Part of a small language model's weights: MLP 1024 tanh GELU.
MLP neurons of a small language model. Each row is named by its layer, matrix (up: input weights; down: output weights) and neuron, and shows model dimensions 128-255. Each number is 500 + 40 x the weight over its row's rms, rounded and kept within 0 to 999. Numbers have three digits each.
A block is one neuron, or neurons of one layer that tend to fire together. After each block is what it responds to, as a language model described it from the Wikipedia text at the highest values.

L9.up441:471501477533549540519527526477465564581555617486503537447490478416432505470512478485480527508542495470551379503477560520517505486508526506447511574538509487502489512489481493518523508511513540513463485477584549576464476528497468554479555469470446521547471466502499468501469509454496500444495340448561405459513534537369520493572505518490552554567548491515441533515470526529482442529494
L9.down441:435507503521477473553564487485518496558495453494524497460448558503493471508448460461557545552486509462472498504507498560549516415498483500550545474495420453538565481486489620518489583553544488553460502551534523534473527469468503430460532516467572464541488509523522504539608531427489510533456512478498531443500550419533462506563450526520496547512461506458558526494565451478473457426481
First token or word piece of a multi-token proper name, often after "of" or a comma, such as Ill(inois), Christ(mas), Histor(ic Places), War, Party.

L7.up131:481516472416459526512566462543514548470594545529480526518510455454500457420509436555522528477476483470473500463471579468550373483514554592447491557505480494507523464528542510557540494531459485546453491459516514505546407439498500536541499509521496521549554511501545487467474481485477515459575410480522442508530489497411460518576540501499504498504452485511455438509513460509579488526527
L7.down131:469499512573516491493519565474468511507502560448548519489476481506503527518490625478535524496428576475465494474550514504455544466516508494498477447501458473480506486517458511499493446479539459513524569537499455473566471518501429400496557566441552515476535481495447445483477506554516476516502464473383428470521513506516604480421473414518507548470538440474468515506474515550487481525491
L7.up146:503541551491470531478581475548516504516495516402459428495476507584476494465514473500507538457529526465495544521456559465499521446472563484408532537454516455424472524486494439534487521523412536500570501524519455482544423531507471494497517501485527565523546524538537483525519444503522560472463521471488508513460531470447422551529545562516477463451468563556415472461465530552508499531518
L7.down146:433457526550488482506505521448431472533509475488488479523524518503539475556371606386512518484493482433441520592479488522494539550444476476575531505432485501475486428530472469557518465465494488448502500518482506519562468444448517473543485452461535535553521412505498531536455502556525559567512461475518434513503523423536502423496510455562491580533509497422527514502493537532501503435483
L7.up751:519537501539512515501492485513426521452535509500516463519446528568489500469527550527458486445477503529486553495439542549467464470502481503454530502459533414455513498566509548519456537517494446563535530487487490540489462429499463499513514514455499505501486469462495496470458566475540549525548492531591517504466552557504510463570535574533492486505471549520536555446549547603534488521534
L7.down751:500476501475550445486560523497463516482448542557424470500570474517521510478473595490482499482530506476488532362473533479497501560399511476545503509493549509571489458528423431525420399500513429496560497533530461451541500553439501497543441473518540532497518477535533541574460456538488476521464535550475483513545462503501550577561443446497478457440604448535513501511516461563522545482444
L7.up923:567521473441492510488484478568491516521532518419411468510527532550511484460460476574508491488480517497507498412502502505531492547515514494444482516478513500477519535438514573591511508536476483494426479474521569540477489514490534496468460512497552501560500533491545462470488556547516558460488432488537417517527516537489476544525469593511507485470493586588521481488544483536492499502508
L7.down923:428508512480446506481510557469443479445417521510492525491489481481498516533504504464523578555469503532481548521519465469541419530515522498522572494494545500476545463552483475483462502485619430452499479556520490501559393442460421476488499476515464521491487439621503482565474483500593476565468486464501511501498498496555535443454539519461476490507586431441496498493471509532464518485491
Plural suffixes ending count nouns after numbers or quantifiers (st-ages, cop-ies, b-ones), plus plural pronouns like them, they, others.

L7.up92:526488528513503452477473460554497513532521559507569485452498481434462448492454515485511456460521529536538528507523431509473505564525460533414429527459456503491536487443465526501523514572520460601517496412544587488557475381515500533574565560461457491443518481574459519464427553449543482523563537476587518542493476471479480505501546557531509517533510454476499455461466578553471461534483
L7.down92:557539561502466409534474507560473484493559527515495472519465495480438462486550510500381472537564544525600530510496492486528438496539461466551511565518532498508540530507437595440485546468449472537477537441510509504470518537483492483539512474509522550471422509502442469504476478464522569522544503474469478489529563475497454527535508430451445459484519490477496596513544472541530515548502
L7.up163:480498451472527527427522546522465551498501526531485541502519515486501514505409445501609531534514513527532444458547467572471457496524495470402418541512498531426416383451519543547483496555428443524527536461519496442544528531532517495523578468514543496533543496511488474423440531537467480516528482505520472512585401503510526499468425511552565495548450467479459455408458480450513474511546
L7.down163:516519574471528507540561456482457481556508477485534558457496522485459532521477503477465498454564502547490460468445510480516504519590470472516446488502498591458525495452471533511521457526431550524526435522428442524499509522530494502501489489421512490496466565453499522473530521552581445533476480512509547412502538538516492452556528452496490530512458534478562482554588434487490549409500
L7.up613:526489462510523423475587533566506496535503581458519557491509446484509493455481478560531499439483430558436444464441540476535507462489543436434531522477528480529463432484479479583504519534535473571550504494551573472551561403557463473419487465515474466522493523540431501495418538539570510403481486513491504553507527539506551489509505532595496479479502531540500550521537522520513538466522
L7.down613:521510520509437465481517458569504513559510587484584533497494491527463470529452514422530531507500425504472456504520508508473424506467444527460498461495482453538469535422534475503507510555500485546569451475528524370525545457528487500552437479538552449504475495522490592490495471506483559501471523428473445550543508558478496479525493511450488556504503514481507512479517484501459461483559
L7.up800:507535463461487481551471479557486571486516496511482489402480557435503496423427444515562485439481500461496521471513518483512541511478388519429485548489572472471449514463521579521511513455434474524543557520460495487516545468540423496535545425460439435509562497486512504491491553510496492521578525469524430553480538459511477537556444517577514486538433510488474512479431508533492460523554
L7.down800:413491564551460515425440451406495416536493452520547545573548503523534621543499491530491545488513505512485494426566538502432473495531544482487520536541454520454493501490465495488543446482484495500472425477448540506531462444517574556516528527449510472476490495496536492437562492495463480505516438458525549515522459541557453455517518600489538471505529476512548487543529444582477487467472
Final digit of years starting a row in sports and awards tables or lists, such as 201|0|, 193|0|–31, 200|3|, plus a few "tra" word starts.

L7.up41:466497503508500524488564503459496577467578495531536537488515455539531540492436461558553408555508502534508477430549473456546439466502542512470411508511488526470618560537485526550517527477442522495491514467490509481547524452513398477529515510475511509497448445575422555473513506510516451466580439461541496529512563439512541522524388498450479454476443503589459463489457514463512437556474
L7.down41:492513541582578515511498530545575484512507528500575472446526488460468513480509487529511486509491466541513470450505493506533519490525491490511521550530514457473485514449582545538521417464435463454436476488520552420589468545436419504484512516435495524492503583497530387501520447538532453422459460473466477465524490552491524488513525495519524521502507488430439488489518455456497472483497
L7.up87:445468460456517503459501541520473504518488504528555435528576485536542520462462457584565467567467507518469454473471458458566471527455434481436457455456569546485494476545483485528567530502489479463491501531549492493598486382536430470438459505522479539520486481476438440516552520494481509483519462481485521561482572521462503558499526536478544525562467516518459498547512549459511470549502
L7.down87:504466533466564446471511522491496500451491530501562445583504470513485531535538484488479508445466521499481542442526562498555494503497472497506490488498478532508455528548487539452483476516482498540459439551546552422530494504539463539553536562447514504516508638517495453490493427470458500514506538504472530514489494605526539539498504499473496469530481530403469566454485482541471473543497
L7.up152:531444509546458392476488490544521529494522565540497495486523462459484446511483473496538419534505443594467493480505525523550515514482505602424527492506503483487593485502466596544439526542453518548473439520521508494542494480546515471490472483523496474520496425513456506438485488516592501507485440440566482592555507491550440585527499450535471472513522480498481466521488594514493465505473
L7.down152:439445527516490461442480496509576487527492427514504483477521535476404576465569550549522508536542564492495510466502516512470490514561563460507528507474531419528496533548548505435463592487487493457457560475519443496433489499495478492514507416527504552484571532459481515441494438491431523472535509543504549497518489463489487506521487567499444470530530487466498576488382481574535485472550
L7.up897:529552387515441480463498560432486480500460485514632520402491546366521433500523550524573472542494556511440489483519521524550476498496491523452479551453501509469588461513530565545518496510493484547459458456488542544525527464549464493536524533493511495461521452544457470493546550502457488502552432530509446513453448411537488451512463539509556453531460480551498548500440500510532464542536
L7.down897:492500487538493534524456516532524497427514535483483549515596445443540545445531495474488514486550539574514452449448448494406522503504513548548425482469546514479485534517595571499555490489473480541469611508524499466567530588539476516523500412502508505513513486505485480527523526549563506398517513441505433464559437547541536518492522472453520498478528465565430542560411469589499551514479
Word-final pieces finishing a split word, mostly in sports results, rankings and stats tables: ordinal th (8th, 39th), inal/inals (Semi-final), les (Singles); also table headers and pipes.

L3.up122:513444529475485520471489471485524566509479569448554577500468488506500496485495519551468526469484495559548540500494514453483440492483512514457513520535528483552555519412382488557486562489537510505469486480502562504445489492525491489507475474541452496483477504477475500445473538580548552505566495486491473536509483516482526555499562543504414465535549483465484426469520508543466379537479
L3.down122:446551547498523490546390459498502480526466509529503443544561408506467457493477504502429478484522511566486499550553404490511521513514454510503548457501438541501508501499466516486494473491498489553567482529428515486442432532456506405455520537482519466574515607473538533485498489499443487531543468521511491491529501562497584482460442483475544482469412472578375493464512461502511460563493
L3.up313:482550545468462493474515437500558493488557491425477477511564443514451515442509556545466574444521484554510459477439492527568497500481472525521542474541569463536544506524437500506481543451507500511499506469459497491475439522571482508466486525492518530515474505544457524434530520463528523499502463453477479524499464476488542594417530541593475497533491514515459502480554457569494504499445
L3.down313:479483534430534519447503518477503513507547474465548495521539517391497423542532527477526541545468518515416538517493518400469436527540555504523580518501498543537534443519472538457326519527507558472559558545536449524485443460415509528450567517476487461555485471539541516480511440481485584551540514548437549456583491491561490556445549511514442501559467448490472503455523494500462446463454
L3.up755:466563564456616556481462524547481506459473572461522473529527471514495521554545521534455544591502597568513436494426512522498467412531533540499482559542540536489602464473513525494473508460550516573466534448496499485486409483471489530527597473460406524482449520569450563499521513455504529490577502590516491551457531472475488526471490545474448468508546517567428439434542523472487445484477
L3.down755:469548493532442527512480485447500509572504518510505537491521501477487553529544475575447545484506499510528550451526446375513473426469498507498462456498570596455465524490474487489446547485524491453455510487535485475558507429444523467512499516495511548502490483514564482533546419445508488583543478491482498508518433464560514525464577455533494407470463538501481411454578538498509592507531
L3.up920:491564488485481454474573497461504571516444546483564535534537482518475478449499535505512519533472427518497475498398571493523423444473518484491541472465523517431443492430457529558562513483505492525577543452457445500473497444532552511485518453482359514553482510588482509492501448562564557461493439461507487539482494528458510484505517500486420526520552548493418469430554448547542507492503
L3.down920:539500454532408567499514542469549487532495579587534572497433544522517437479442439537565475539450472511497513456450545529540429564553526533538519459519501525438534509489550492533446516486471454490561532507462521503499517513474505526425531413461476514556555514550448497510490537502465566463422486490480470525504478491456477477541493478510552556495532505466510463474536545483526548505492
Opening or inner word pieces of proper names, often "Sh"/"ash" in South Asian or Arabic names in lists and tables (Sh|ri, B|ash|ar, K|ash|mir, Mal|mö).

L3.up165:496565511515529531526493555513457512460403559497481468510523549475500517485430502486522430574473507587525495425485515432524509523498523523478525520540495480498539544446454577509512522505479532530513511476457539495535471438481482511442548482510416510524475556500478495418475520498485447515572428475536567528448468545514548525538492461583507487460516467509480545496515503453519458525437
L3.down165:488553513546485415500556515518559507436492496461566503511448582521516500486515511493528448471515469601503542500528517409553567436521504571489454484444502522377556533556501479459567492512419486527572530513514517526543496429483526448421524469499443508485566513495518555521542518524491435474569492525561478491497528515563576496485541481497560462497470443537451550474514503493522464580460
L3.up439:433468545511459494464426508487474527441521569502515524403502536463442465593492456498513498532392538553530512460512530482488547479482539489444492546526535530384529558535518470491482503479479531541502515459472470463535458498483461541468581528498516552489552459485456478447579494513569487459445515546465591571465547486517573535436459487522548494476459497520527554458442506449556479498434
L3.down439:496512503540454499483451494540474533509512535458453541499505567538485509510505480442490464433464544473535560460539463521514537425535475467483515545506498469497528581531445508419447435556566475514506516486488473513590501435547536515463516490498519486515559510524485493414512560499485510471476462493557533523451473514531546511472502441450531468457620491485468517559466501508540449496515
L3.up602:474477507517469479522432520422515497458501563510520526508488525434435434501489441464478460447525487483508472475510484570491513556518536547486503503521478428434564552508443505510558502484484553503563483499437515448494454520532456526490521533536419477521442433472442496478547495535508461524488509425562605568554524468447519541536463525501461495482465491481477508517474506487507457467412
L3.down602:487491501532555473542456561524465503512446545500462512461491460498475520558503456501561465469563525480549589515567432528496445490527590527487560495415511523473552544479420496538479518497514613511530469554596507542452490450464517509531533456580485574432528451489469548499551516497509586484481455482507474526467488431503511456542492464526452452553508424484558485520494450479529508534438
L3.up677:516520494558554489432549518455512552413471591495544486513435522603508501583454537529555433500523477502514465484463499507531528520439504499449444495517511523503478559525459506493564506545489557484482631551541538449551457429487444559461487543531405588535507470595549444493466518523505473458467476503511579548504498501475457547508445469545533513497471502489444526485553475470532467508526
L3.down677:480441526503539492478483531524453474482508519467568545496554435524526474509515515466535482519478595529475536465508462504476530536505467496447467453504502533496489500527478564517602490535482555511475529526535511460521504492494517496415521557572403455522430490510451461473528517505491486433482415508479500436529465486494536531503484577515518505503546541421484558470467563480413589513448
Last subword piece that completes a split word, mostly "out" (south-east, ab-out, knock-out, turn-out, lay-out), also endings like -ed, -ped, -ult, -ver.

L9.up839:540492448428514479519566531547500538525511535447553442463500466511502534529500476498435469450475504532503482450443505504525451480453523557432539550530531553474519476455543523580538539513474468520553536507553459446489459530560539538448441506540504509563572465462517463512483490460560564487519500519457450498497544510464478478567476510515500538497492527519448413393510542474515469409524
L9.down839:544493588539528519480476536435523471474479453499492487455526503497473524543501612495504525540490546514455507470516518507403532517500470529485438475499499431511453412584457463493470578527533462482585483509590438492524538461512508510484497581562483582485536458504537448478501443497414488546536473488460519408570462538500503528508493452505529452472513466551490479494482570504420455460504
Final word pieces that complete common nouns and adjectives, mostly plurals and suffixes like -s, -ers, -ies, -ics, -ity, in biographical and descriptive prose, such as fund-s, passeng-ers, econom-ics.

L9.up682:526436451413433446519482476558503499541485554475542533488447506451398527455492510451544529489463514508517489506470456494485536517525503469432534546468482536494517441458416552587569491528502531549475532481514530529428531552562484460547489455492505522486447506490490450436487491482549446470545507476510512503506437537553627527521476541486524431451467494530482528515500459509494535520522
L9.down682:583492461440536435500481508501512483465523509501605464457454452501520453464561443533369467498426505541523505522523537438431476478541488496499505472509461522550509545400485521482577479502574510544481537463431481479511532460504471499469535597500496477481553481445547554487465495535480570427575528518486519476439512498586463539504484524516515553438454457518472434505530466515428541525574
Mostly a capital S opening a proper name after "of", "do" or "to", as in Savoy, Sul, Sadie, Seychelles; weaker on past-tense verb endings like ordered, composed, pronounced.

L9.up730:545529534420467493504499460456505514484490478487501501511497499535469481541448424528515517503484414474548457539456436475465491500516479460462489538408516503530534544505506449568477555462512497596464502475456485508536488499475505583490456500534478499477471463527516613417474451495506536444510484571489524476422445470481532511492475556493548491474473596558457447497488472518579467514526
L9.down730:555446558423491467571491480475515421511437466537467566507484465474498474428589464477511565521459435432528453513518466577486533468504531517481470509487455498531473469540460524483505531485462502564458498453504507520518565543511515503550524501492425504527446508486464510489460456576461490455575499539551561553513430539516543450380466488460479507494557480541525464502503477515524463546539
Words right before a linking preposition or "as"/"that", mainly "such" in "such as" after a list noun and "known as"; also verb endings like result-ed in, acc-ording to, belong-s to.

L9.up519:519523456545459472480562547535516517508518561509516455528518474442417483526542421531456499572434499493552437510431539472513501472474551437461494597457500513470496460495529425549525535495420536541511462521444485437505477548508493468461490470518485457478539464599425573489466469507555498545552495483531503619525457493432504553566492539448499539503463552454434434468472523564523473564466
L9.down519:476512540444401421507513465582472473529575458502484507525465517482553477455426484525428512481577490525420514531474531494521467448542428528517521563510480474478524518495537557474506457487493496497460486628447545547511527500526543460532523483453472419483475485516526522504521491451618475569460464447489499538565543503508484485535495499597514548518497535438547479462536499487472529467477
Final suffix pieces that complete a multi-token adjective or participle placed before a noun, e.g. unincorpor-ated, well-known, unpav-ed; also same, different.

L7.up390:544560529464506509414479574525493522560510517479456457478611472571512434474453519533512499553449519497609494580506502507478485423571524499495488467512502474450474468511485530482519499529394504462504478512469512539548453489454479483507452470532476549474472555535437480424511583529457523490496484515467442531501493477456522528466493490488531516464527563613524439512509565537465497490487
L7.down390:508454435516590459486486531492465538515519453520502488473600472443437582499538551482497499533475513401492499473499496496474549590525489532555495495544497482464528509421451579543509528418568496507468459503518456469505500504509405550486497509491497402482509477447550471505489406441472461514458493478510477524560509507552511504564482462575503468486500487437449468434529481561465492466462
L7.up695:536482473444483469493460464530518497478528475511506513514519513437513503495449510489533543485482452561566578513471454503505545507547507441475563524443528515487467435482506482493488523435524582466509535419443514415489501527493462544495504550568469468526535495450516520493404446555502527525557413521490432529507516477516496490443445443599480600524464547504540498499485470516478476541484
L7.down695:503493518531581524540474522411508565524495467513493503412491487479556519413467466527523455526473607562491470498490521468427484496462535528506488490514556526482478558515491447481522595484543533461471554568516495470536444474536423551533449461550508503464534507464474552558474505438428487502492496484458483507548447530494452567469574483490550474417574490479533536479429513503496481542523
L7.up743:494528418463509528489510502501585532480470550529465527494466422494484484479478486523509503563491449461553564521482414557472499509512597479517501544526520511466569431467519452435493485438456510515517559407402553503440504492513465578532465519526525539524464493479459528501457461522565494491459401492533470517487503497443605517492486523504465555512527431581498497542466536499486480457500
L7.down743:532444432567532488545517433457502558513491505502459532410506424481440509474481507492477541549460501545503586518499472555447538547559584488473506550491567469471509491484464485503391475474415459463494468535536497429456493523523441494556519490511500593472489528532457474551524489481510385535435600471550394543539407538492520436460493583508471470504550503463511530427476558441465539543530
L7.up812:491419459430451463517508460525555568516434544505498491456566438490506480535369490559525554495469449461563462517495440505475468541539543515431496525472571472500555401520544476470531526458483538494491525446454558464473495533500458475487397555475479550530451524550419519505545489533503497471389472453479469569495518454468568522446532482483473559567502490534527567557462474480519498472509
L7.down812:567520415590501500404499463408557487434496466553469491472515468514516494552528499547481469467540567476498507458481404541481533551523494543514471516437501458547526524471420471516464506453556550514538522534553519446539504544491523561531519507528443492537483461590493464469511494498445550553533539533499488492508446456521540420504498525532461585480467433516534497542475483558469528495538
Adverbs and aside-openers that start a parenthetical or qualifying phrase after a comma or parenthesis, e.g. mostly, also known, (born, later, namely.

L7.up140:542488504551528547541499475488500484557479513458508516518574513449513459409464469523514521545399529518473501515457440522465479490495480470420458540533553416509546451479479531507486553536484446487479531538495558439524536494498431484540518488507413483466487542444467559428469547463507539515566510448508479503528480504520505583584454539600474469480470525451466491478453485555496457533521
L7.down140:505540537521491457492546418465433492420470525454462517524536408509560497541485488401522545492490504517518592493512516476446497536477497542491491529509484511455415454522519511499439531529491501496457456478527478505443504484523539506455524542522533460475511507506506578471500540476587441573556528426459598536549457598531486481457494491541441472426533462566556556528510425472385544496470
L7.up552:482540443485487516450539489504559592471476524481436565424532451579502516483514491528507513499542548490502486506474434545572527488446518503515456513448545480471522471508495473483545543535443547517493511420467535529522570413531440557516511450464471496487479528539415527444440555533539456431489525462542479427447479501491471564476524504565556401454498501507532499563528592514468407530504
L7.down552:496547500510449507513428537461476487540481456512549492509589519524556544522484496502519533507532536513512498444482509395457480504488568522470487455523510485519487608472460433521449590549549489505467436439467464458475449506503503501523445567519520496459542464475427512467525409492501585491409386466483494533460413548511532464445505455507539505486538452499529468500482522491496509556519
L7.up677:580537462447554506530553538490494531559435569443531453493533400524460453439540576492428533534456447532529531481451500498533551445467457487438508498483536479541529443492498488502541563500512483439470531492572464479481548463496456547529498477521477509513506509524524543466464466509511568462562551551540533491543485521474485536556440473499510546518517521510527413464474498587488483546485
L7.down677:435517474534516507455505537458527552423482479473490506498586469512544450548451536442554529463503544489489550493460504532437507480457529465482563511461473508502516503498458474479485480483509554532545532401491495495441472458478547490466497536454493550531540463540480482441518465499467520475498513594555556546443512525540437460515426460459455511488543594524461531436488504507452458515502
L7.up847:566549472497488537490482410543497481492500470436495507495575469550519494436514535573474469475460550610492554483504515464559437496515464446419417456512582437555520473582514495503564520537500504519516541508514471502515500479554432485555526487476495501538440453464572500456482488519523563475489530424470492594505524463433552565528552450541503481503508559519481469466473490524499492480450
L7.down847:510564529576473486483440505391394483469588507513508515484528565391485506467483522455505467438467502536542418494534503540531522466560500424491460575530446464553458539509504445498510508532551520455533533436490549420490520449496431494537499529524493590505442535520449522535539468509569455482519516518517472526503546404545536456489531511554465484490499474513502502476520510535400553491498
Forms of "be" (was, is, were, been) right after a sentence subject such as it, this, there, or a noun, in encyclopedic prose.

L3.up254:438496507476526479494491507471512476449494485510482537494462450492420453465530484525524490481491468466566506529445557506423517546563536570512500492479558467448515539467529468492518513510491559556579539502560552509558478491526450484547567519490474504506427462501492473472453522537413502560587452506530504495518473558440486478488412500497526461484514491498510547555509540544567461554509
L3.down254:466498583510464511518497392573529444528487531535506513544504547528504524503502509578436504460494543452522475575554531516381520543573502494536496517430463544469466479455488490471511563508517511479518546464495518511450422494438458480499492498565465494501471482489518506468517519483553481466552515487500464526558551474464473505550532487484444578457484481556543499600414471494533512492516
L3.up576:464485538518456457508433479546577461473500610493562481530557528469469450511487452528509519489482465454507531491519464504470501524442490481443480477501557518518471481473491534540515527488485501543519456518486555475492436568491454550497523489520475531514539424498499498546509491533565494589468475510476550578497442492425587438397439492498498538460472500419442536511448437499573501466498
L3.down576:592440519510462549460472462530540529479463510504501605517508446562472584483527491520470515488475512471425479498495462526553461504430515512454466493541531559538505500535502525512439482485558559506500521443524491468511521469476457537540488544539454495509548426461577518437493504542530515520523454499511524453527473488400582501544452529456492511523458530493519551545441407533491528576524
L3.up680:533503513394421434457465528549580572563542479459439457481469436535531405485514410529493529493480468449502466542461506532460453457498460469498528511484499455492511421459514497518522541470499521508568548533496482508553489552498467448465462462517487506540506450563534567476500488584466527554463499442422473513498525493479537485458474607555531531504479581518499435444525529558513446478497
L3.down680:465429486519481476438544558532497469441573537541488536512460553523513453482571484428556534501519515468478480502481502488442548472469448463533556534534430468442440393522484512472542576473526506459486473515544526534483507463496509480568527585498521499512511452478519462466453558533486496485480523501475481511520528533484527459437475535517530496380493496503508486484552469493471544559477
L3.up847:454491531422473492486515553559569519493469533554427473533507435455462483519514444548449571483491444523465496452534506514473462503515491505478463462521504562474447504494501498457507519498470572551590508576515484500518428546466466522521482579497445564537507464583512448561445506448493492529496450524520498531521493533492495466429452497459488447554503457429486468426574511464578459524505
L3.down847:566500499436476531417434503454511544509494498515459564459534495551452498473442564469438493519503517488487433475508469507461517449468412460461568557557493517480531484463474486529440531485570492459561446554538533468510594451423459509462457520539500531488509516531478630503525563419453510452514512535535420512498524491518501509502495539537529465417478507424493541532475515527494574486458
Mainly "known" in "known as" and "better known as", plus "such", "well" and "used", words that usually lead into "as" or a preposition.

L3.up235:495531436465513476488486542471498550436526581534487501507479537444491522519496426482465535570509504496570488500486508552475480467485532520443460584497474488456512533485477555482528519517432515535499538441509513493484510529498469489584478458582542617490503543541463423456518440479512411479544504462504430575483526580549475546573439545557511546520453484546477459459531514511522508484482
L3.down235:462485514462533520497522484548519520498485506490491529516489574489436472464422456481587544528501559493465447548479478516468574511512506510520450553507518417478499494485501512493512501440568499415567505470475508538492545550425483524537435505489483523548543498519494449493531431484461520538563497516515499505437535471540501493506464577515504602528504513492481535532487503542503556475484
L3.up490:530521466471471495455514448552520510474506526491540541474423383554417561490429436490516465505564500566514542528525496473558490523550507505445462532471512479505531541538453502515497491468465408564528564416476527561533534487532509494493505434448545546518513481543399428405519538564528443484511476453530557492569455487504445535534573500520513416516501468541506505472529587486518512521476
L3.down490:462542571532443458499480454425421491455518524543516574511413565516451552411468501527528500558543534535495526543507471474562504530583479412453432492533438494497500506527492518505501498517480473459457499499449527549446448516428582509514495484502508559481572479596552504459564530491513450525473555441522463520536541410492477529493517522533468503462441476489491462521482559530460456441464
L3.up858:503532513423576490487439482487540561449483585420456496512526490507499504449478447452475505472443562550526512511453479438560503454558469491507415549501547506518522462482552483516443550495469494490568535465486503494548411436533543460538576498464497550518500468530523458473499506497456411525524449504465455492551480515535453474430524570564527528497447461508454518428518539536517480480548
L3.down858:479519502486488538491490486444559545497514493433496506485524524482485527468507464529388482453523475395468526523508447495592510469530481442552519492531483556546503522488468467435520459471495474572492456429433548548490497492434494497554498486505426500499492542534563517543520568492493480568542412555509495441535420483457497463513454591515477536522545554497473546517444533506441489486517
L3.up1020:484466456542500415481494503455509534507463598550567499487484457533452553577461475506518528468473442495583492506436430515508471483430537503458439533488508486539531530554501477551452508586459486493533500448520539498478506510491575536530543505516505562506464515557456442507541497542504517538492489552543482593443500566535462524574508498474518388559504492453543461475534482522501493467506
L3.down1020:468492542504495504421507369514471565471526473487586486499498531554549561587555513522525487537486508433419485499437531516536485579525499470533418561477513519576483503501488570432538516498476480499523426459503530489545486495444563456469530555519502579509532517481500441520504471485509443541602570516412453529495492477518531470544459427450519517559501449519519509489469488489498435499577
Final tokens completing sports competition names in medal and results listings, such as the ics of Olympics, Games, Championships; also weaker mid-name word pieces like sk, os.

L3.up21:549503458396543491462554465553492493502442606496530533421487448558499491588496513443477439542480505529558420538462456441492537518499528540498492537491520551447543534509495530577503448388479441532588512519496485469537480427473521490517588527503551514477485476502499519449562446422456514518491416508527569455482465539533426512527512466482544444464500521513473491454539478538536455565492
L3.down21:446507559480482553506484454479506517475427528506554496499502469518551516532472507501473486434505486475477496531501501501488480520538556422541488460473520517479560558507505486519420457459541446467496540538523478456517452524428508507485523524536493581464421501519522433517520469454443574551475548513545496506525535545540507411538548411488542473460508395504443503458530512525532415526421
L3.up259:535489468474473549480535463495581567495482522527451480453562499521552443439536499499572486519458524452445463453419499429464455493411504491499547469510507515477574520530468528500527518472525561471503529511454461488518462509584454416439492530570501502510488455569532473484475465456459516540534467444511490423481508525470495527443497542513448448534495480511466516505482597450492486534454
L3.down259:530551542585567555457437463495549478474464480507522474461537496457524451489534472475504510479552514455517512523461573413384437450446485531556501541469504520511576481510501523542470515450499529506493601511467545456574488495519464531413427549555514549511525484524505488532504471434452494477451541516498514446510521557560502519532575472548429475463527524520464517485530526471519504525495
L3.up333:545559456493476532479521486507537480501485641499528523454462562565529501523455443563537519516518479482507478503420433471474509529461482460490514482579496520535451451511462530469538472537446537541466587480504513559555467555517490532455587539492557542520530445491535484446459480525531460491450515521455563473465518504473533504539531487475522521434463521522429516552532556560541482476475
L3.down333:569455527510431514465483443540440547542457569522487511464494498449526438580512462483486527446451549529486459436478421503432452507528505560539540491553546530517571469517499544428536457504448463541468542519465513482501502483502547506454472477546477422517538458395545462549508495529464508473414560532513587474527498499535531491468478532428539535454484511564473469475492434583504475423496
L3.up740:519519486440488475495598469515498484462465567495521535422533429485496534535527482482490553519507549473464495510462446478574522433475563511492475503512528542492522523527475513567473508386516467508531496493525486522543446523475519538536498450492569561462470533501468452436545406446500548450470446482490537511523488520431428525548592468467513467465443534577434498527522481520488510588533
L3.down740:503518515510503581545569484513487500472470543498550518482475486532487538509552485440495536437529547491523539551473501471479482478586552460536459504482517518493563496507528519569495429454534481469527521501501506483510430493363475503470517493471557590446473513489466403493490483477508548518517480509467502496480498485456493473572555392442511472431458445489426509487501495489528445552480
Final word pieces that complete plural nouns, such as -ers, -es, -ies, in sports tables and prose (players, officers, homes), plus digits inside table numbers.